Part of a small language model's weights.
Size: width 192, 6.94M parameters.
Architecture: rotary positions, no biases in attention or MLP, untied embeddings.
Training: a variant of Adam for these matrices, 4520 steps.
MLP neurons of a small language model. Each row is named by its layer, matrix (down: output weights) and neuron, and shows model dimensions 0-63. Each number is 128 + 32 x the weight over its row's rms, rounded and kept within 0 to 255.
Before each neuron's rows, "fires before" lists the tokens most often just after its 100 highest values on Wikipedia text that the model never trained on. A number after a token or word is its count.

fires before: "\n\n" 58, "\n" 9, "an" 8, "\" " 5
L2.down687 [184 151 123 231 139  99  95 185 142 150 130 109 150 103 187 105 120 165 109 152  79 125 105  89  69 127 141 145 118 138 114 107 176  91 149 139 112 139 103  95  99 172 114 164 194 127 119  86 162  59 107  82  85 150 116 164 108 115  79 145 199 139 121 149]

fires before: "\n" 60, "\n\n" 26, "= " 11
L4.down15 [153 115 169 129 125 134 106 142 123  95 167 119 117 111 153 134 138 131 119 147 162 206 113 139 146 128  92 140 137 128  84 170 154 165 169  67 145 219 137  89 141 171 117 127  87 131 129  83 115 106 117 125 255 100 130 126 166 130 138 129 141 122 186  85]

fires before: "b" 17, "g" 13, "sh" 7, "th" 6, "ther" 4, "er" 4
L10.down86 [ 84  72 105  61 117  70 104 104 109 138 119 122 127 110 107 107 118 108 115 109  85 160 166 150  56 154 111 146  96  47 103 113  82 128 124 137  97 144 159  99 140 135 162 108 160 168 163 100  83 167 115  56 139 120 133 135 123 107 158 117 109 166  58 118]

fires before: "t" 14, "t " 13, "es" 10, "an " 8, "C" 5, "s " 5
L5.down225 [123 121 142 152 221 105  95 135 126  92 169 137 143 146 110 108  36 156 149  87 131 161 142 139  94 125 118  98 158 128  92 137  76 119 133  72 130  64 114 129 110  93 111 150 124 165 141 171  82 140 133 123 130 167 205 184 124 161  44 169 156 105 118 137]

fires before: ", " 21, ". " 11, "s " 7, "==" 7, "\n\n" 6, "." 5
L4.down753 [111 148 154 104 156 127 199 125  84 152 159 115 108  94 143 109 152 119 114 146 150  93 137 140  84 118 132 167 140 144  91 127 134 132 126 119 101 134 157 142 131  50 130  89 137 141 126 121 150 111 187 170 168 104 146 153 181  76 122 173 129 119 136 115]

fires before: "an" 21, "an " 7, "h" 7, "en" 5, "a " 5, "in" 5
L10.down276 [ 93 174 130 102  83 183 132 158 123 124  75 172  94 118  83 119  88  92 127 126  89 176  96 148 148 108 142 113 151 123 127 139 168 174  85 137 130 129 165 101 115 112 116 147 132 143 178 164 174 116  78 142 158 128 151 132 122 150 103 110  65  94 138 149]

fires before: "ust " 22, "u" 8, "e" 7, "p" 5, "ch" 5, "h " 5
L7.down95 [118  64  77 141  87 154 120 145 113 119 110 122 190 137 111 145  97 124 117 147  85 195 159 149 174 106  74 122 151  76 190 156 125 140 151 167 154 126 112 134 117  81 160 143  70 123 145 116 139  79 115 121 119 171 147 158 110 222  94 151  74 136 140 186]

fires before: "es " 15, "s " 15, "C " 9, "e " 7, "es" 6, "d " 6
L12.down105 [ 78 140 123  81  97 114 154 142 120 119 127 142 120 110 150 104  84 104 119 147 120 186 197 129 133 119 164 146 142 127 113 152 120 117 121 124 124  58 162 148 116 121 103 157 160  82 197 140 208 131 105 107 166 105 105 187 130 167 126  75 118 160 121 149]

fires before: "\n\n" 53, "\n" 5, "ge " 4
L3.down485 [166 116 107  92  48 130 134 163 128 159 135 116 125 126 153 113 165 154 117 197 148  75 155 145  86 112 130 136 152 103 100  70 170  88 120 182 138 111 145 132 143   6 156 174 174 160 121 105 159 104 138 136  89 153  90 144 122 118 164 165 168 116 128 174]

fires before: "\n" 18, "\n\n" 14, "il" 12, "t" 7, "d " 6
L7.down692 [134 150  86 140 125 115 160 132 157 127  77 137 130 154 137 120 126 132 156 173 147 122 127 123  85  34 140 148 159 121 116 118  85  59 140 138 159 146  92 223 111  58 143 135  95 164  89 149 137 212 114 183  43 144 135 172 155 142 138 132 173 110 175 155]

fires before: "in" 17, "e " 15, "ti" 9, "om " 8, "h" 6, "il " 5
L4.down500 [145 127 117 123  92 120 137 112 106  92  83 156 138 134  40 164 106 149  95 136 142 134 184  48 134 152 149 184  81 168 172 186 115 169 116  93 140 113 117 104  92 191 164  66 143 118 113 185 126 118 146 110 165 165 146 126 115 139 188 139 110 151 169 108]

fires before: "i" 26, "ial " 8, "t" 8, "t " 8
L4.down39 [112 141 106 132 134  88  42 141 131  97 132  69 137 171 111 200  48 144  74 134 126 175 141 133 169 124 141 165 147 101 118 140 128 203  83 111 105 114 159 147 113 149 124 116 126 170 149 173 115 155 151 184 146 165 123 104 125 200  96 100 141  94 118 154]

fires before: " " 46, "nam" 8, "n" 6, "t" 5, "s " 5, "th " 4
L4.down238 [172 143 114 129 129 152 153  79 147 165 108 183 184  91 102 193  80 135 120 122  55 159  87  98 127 172 152 110  36 177 157 120  87 130 122 120  98  67  65 100 150 128 134 134 134  96 143 110  66 146 112 161 143 167 130 162  86 101 110 154 157 177  82 140]

fires before: "y " 26, "y" 8, "in" 8, "an" 7, "si" 5, "ies " 5
L9.down15 [119 132 158  70  72 155 160 126 174 128  58 119  76 128  88 127 118 198 117 166  63 117  99 139 109 101 112 113 136 129  61 121 128  59 103 148 146 148 127 141 105  53 112 172 145 131 119 166 138  32 133 141 151 149  72 151 137 145 142 106  87 118 151 147]

fires before: "| " 69, "|" 8, "\n" 4
L9.down385 [153 169  94 176 135 117 113 160  89 160 112 107 145 123 133 142 127 120  40 171 122  90 176 147  99  99 146 127 110  92 154 142 158  56 144 100 115  92 136 116 125  86 124 157  64 169 148 170 176  87 145  77 135  96 128 130 102 151  91 151 113 105 113 171]

fires before: "ec" 20, "on" 11, "u" 9, "et" 6, "c" 5, "e" 4
L12.down301 [132 125 135 137  99 177 141 111 127 164  98 124 150 133 145  88  95 171 144 138  44 177 148 105 157  92  70 174 118  85 126 120 122 162 122 118 171 139 107 133 164  38 102 128  77 122 189 165  94 140 144 139 115 134 165 146 171 137 145 150 105 112  81 162]

fires before: "e " 26, "t " 9, "v" 9, "man" 8, "le " 6
L7.down634 [144  74 101 192 150 181 124  96  69 118 160 114 160 157  71 141 135 139 110  91  97 140  88 160 148 143 123 122 146 140 124 123 132 165 174 135 124 147  37 100 119 163 114  86 153 172 172 133 105  67  90 130 156 157 107 132 102  90  78 110  59 103 120 134]

fires before: "ust " 19, "b" 10, "tion " 9, "on" 8, "tion" 5
L9.down352 [118  88 138 116 158 181 131 158  87  33 108 133 161  99 120 165  81 129 138 163 158  76  63 102 122 155 137 124  93  85 110 160  88 143  61  66 150 131 129 145 163 140 113 177 145  93 132 100 115 138 103 168 112 111 150 152  83 147  99 150 137 150 134 125]

fires before: "ed " 30, "e " 16, "e" 5, ") " 4, "t" 4, "m" 4
L9.down126 [ 81 146 148 138  94 103 109 133 178 121 121 106  92  91 163 112 140 141 193 150 133  96 127 124  90 158 103 188 177 146  95 134 117 136  94 101 111 171 133 147 144 115 103  88 156  66  79 115 117 112 134 182 159 123  98 162 103 136  91 126 127  89 111 113]

fires before: ", " 16, ". " 12, "\n" 8, ") " 6, "." 5, "\n\n" 4
L4.down281 [139 172 129 146 114  75 145  99 106 107 113 136 131 107  80 158 137  44 141 156 121 121 110  58  70 165 154  69  89 125 159  37 168 126 145 162  94  98 137 158 153 116 111 124 160 119 107 129 143 131 149 157 126 148 163 182 156 136 190 137 123 161 161 103]

fires before: " " 20, "s " 12, "e " 9, ", " 9, "ti" 7, "\n" 5
L4.down27 [157 156 120  68  90 116 123 142 163 113  96 203 166  96  42 186 135 133 108 131  70 122 112  96 141 142 135 137 126 159 124 130 157 168 104  92 132  90  84 156 108 122 182 113 178 138 114 108 115 142 119 177 150 168 127 148 109  95 143  77  66 138 112 160]

fires before: "or" 21, "i" 12, "ame " 9, "ri" 8, "om" 7, "was " 6
L2.down117 [119 101 123  73 132 158 160  58 129 137 160 131 101 153 166  84 105  97 151  92 116 143 175 122 148 150  77  83 120 152 152 116  89 115 103 119 163 106 150 125 111 123 187 154 112 169 115 104 158 143  81 135 180 125 136 147 162 142 185 161 153 113 146 161]

fires before: "y " 34, "es" 7, "si" 5, "im" 5, "ther" 4
L7.down478 [118  65 131  94  96 117 132 175 125 148  96 179  81 153 111 183 117 126 128 137 111  88 107 132 115  76 126 137 114 142 138  91 147  71 127 160 191 145 126 156 130 120 116 148 139 157 153 142 148 165 161  91 123 144 137 154 178 122  82 125 120  71 147 146]

fires before: ", " 48, ". " 17, "\n" 10, "." 9, ") " 7
L5.down601 [107  85 136 141  75 124 118 130 110 133 117 154 106 143 136 146 144  87  79 137  60 120 162 153 101 166  77 128 121 160  68 136 146 185 219  95  87 104 170 140 141 117 171 158 154 166  62 106  65  98  91 113 195 124 207 132 119 114 161 111 126 106 120 164]

fires before: " " 18, ", " 15, "s" 11, "s " 10, ". " 9, "0 " 7
L2.down443 [ 87 114 137 104 121 151 166 175  97 143 141 112 122 140 110  90 156 124 155 148 181  68 135 164 101 145 119 165 140 109 132 184 139 167 128 126 127 162  76 123 139 117  64 174 118 107  79 145 115 125 137 153 218 115 189 114 100 172 139 118 120  91 134  80]

fires before: "y " 30, ". " 7, "s " 6, "ed " 6, "ak" 5, "en" 4
L12.down517 [134 132  90 109  80 161 129 115 160  89 111 117 117 118 145  88 128 114 125 186 188 161 116 133 131  73 143  95 121 131 130 166  98 126 119  99 126 104 117 171 147 102  93 170 146 104 159 142 174 136  84 135 167  58 141 125 164  83  88 148 201 136 149 163]

fires before: "un" 13, "an" 12, "in" 12, "on" 9, "in " 6, "it" 5
L5.down149 [129 110 103 124 103  87 173  78 113 188 125 115 107 146 153 131 148 131 118 122  44  88 113 101  79 118  81 114 136 149  78 125 126  70 141 139 135 107  80  90  82  73 153 152  86 158 142 128  93  73 217 113  83 160 129 123  86 113 167 151 119  66 106 106]

fires before: "\n" 63, "\n\n" 20, "==" 7
L5.down729 [225  73 113 106 114  87 149 150 105 211 165  81  94 166 137 154 162 168 102 176 109 113 131 120 136 104 108 109 109 103 128 106 189  86 109 105  71 102 114 148  88 145 135  88 201  96 161 154 190 147 190 132 164 118 142 101 119 120  96 104 155 122 149 163]

fires before: "re" 12, "er " 11, ", " 10, "r" 8, ". " 7, "an" 5
L12.down650 [104 194 121 138  79  58 169  76 114  87 135 131  95 129 150 118 118  75 150 139  53  82 120  84 144 139 122 129 111 102  65 104 139 105 165 130 102 100 114 156 100  95 117 157 191 132 163 104 185 110 112 117 116 159 204 106 139 168 131 175 172  96 101  98]

fires before: "or" 22, "i" 14, "ri" 8, "re" 6, "ar" 6
L3.down598 [154  84 139 169 176 110 168 131 152 154 104 152 100 153 107 136 139 143 138  93  94 143 120 142 124 120 105 112 117 119 169 160 151  99 163 176 163  93 130 116 119 116 146 160 150 152  95 142 155  91  54 121 144 119 138 115 137 167 181 150  97 173 155 145]

fires before: "t " 21, "c" 14, "ic " 9, "e " 7, "ent" 6, "ce " 5
L9.down636 [118 116 101  99 145 107 101  88 192  90 136 114 169 135 108  87 113 159 117 110 113  92 114 158  93 115  81 133 172 146 152 104 148 197 137 104 171 150 133 154 159 126  88 104 136 181 142 150 115  51 143 159 149 134 124  86 150 114 110  98  98 117 122 185]

fires before: "ent" 16, "to" 13, "m" 9, "e " 8, "z" 7, "t" 6
L9.down577 [ 96 142 148 114 134  91  96 141 189 155 121  76 110  81 153  80 102 128 150 137 149 108 140 138  55 125 108 108  94 157  99 113 109  94  97 151 101  65 151 157  99 141  61  90 145  91 126 142 170 132  87  74 132 105 142 226 189 138 143 147 173 139  65 115]

fires before: "c" 20, "si" 12, "s" 9, "od" 5, "ear" 5, "s " 4
L7.down118 [143 119 113  75  63 158 189 120 119 169  94 107 153 151 127 108 146 163  90  87 166 138 136 177 140 113 121  91 119 110 142 139  90 173  80 112 137 136  55 160 171 130 159 131 146  80 121 149 133  55 101 181 174 125 143  98 143 202  85 167  74 143 120 129]

fires before: "ic" 21, "in" 12, ". " 8, "|" 6, "\n" 6, "; " 4
L10.down410 [157 170 151 127  47 155 132  78  97 105 103 151 104 211 127 151 170  72 102  92 130 164 103 134 137 126 107 121 149 137  92 103 155 118 186 131  98 111 216 147 160 122 136 104 111 141 103  87 130 144 119 231 176 168 181 109 169 128 131 173 150 115 105 125]

fires before: "F" 15, "b" 9, "con" 8, "ed " 6, "s " 6, "e " 6
L12.down217 [134 148 156 126  93 137 128 160 149 103  93 117 123 129 128 120 113 142  61 152 114 178 119 152  70 116 103  86 159 135 136 145 113 148 111 116  88  68 151 180 170 101 132 149 124 104 158  96 118 159 120 129 114 134 114 119 155 121  65 106 128 123 121 167]

fires before: "el" 22, "ed " 19, "ew" 5, "al " 4, "ent" 4
L3.down101 [128 127  96 126 155  94 169 197 134 142 106 100 104 154 107 105 183 111 181 128 149 120 104 170 154 122 170 161 149  68  97 110 129 176 178  93 106 139 146 170  91 159 122 159  63 155 148 119 132 148 166  81 120 171 170 112 133 122 131 109 113 114 122  84]

fires before: "\n" 66, "\n\n" 32
L4.down631 [154 112 136 113 106 110 141 155 140 111 204 150 117 149 147 115 111 143 116 148 153 202 158 106 123 145  99 136 140 134  72 100 159 156 134 109 146 170 104  45 114 155 138  96  88  97 175 135 128 118 102 138 240 103 126 158 142 161 176 117 132 178 140  87]

fires before: "\n" 77, "\n\n" 8
L10.down516 [112  94  91 157 175 136 135 148 133 142 151  87 144 109 113 125 162 171 153 167  81 146 102  86 135 120 184 176 117 119 136 105 142 117 168 117  85 152 191 150 133 136 189 169 168 133  83 128 134 118 112  58 113 135 116 152 128  80 116 152 107 137 101 154]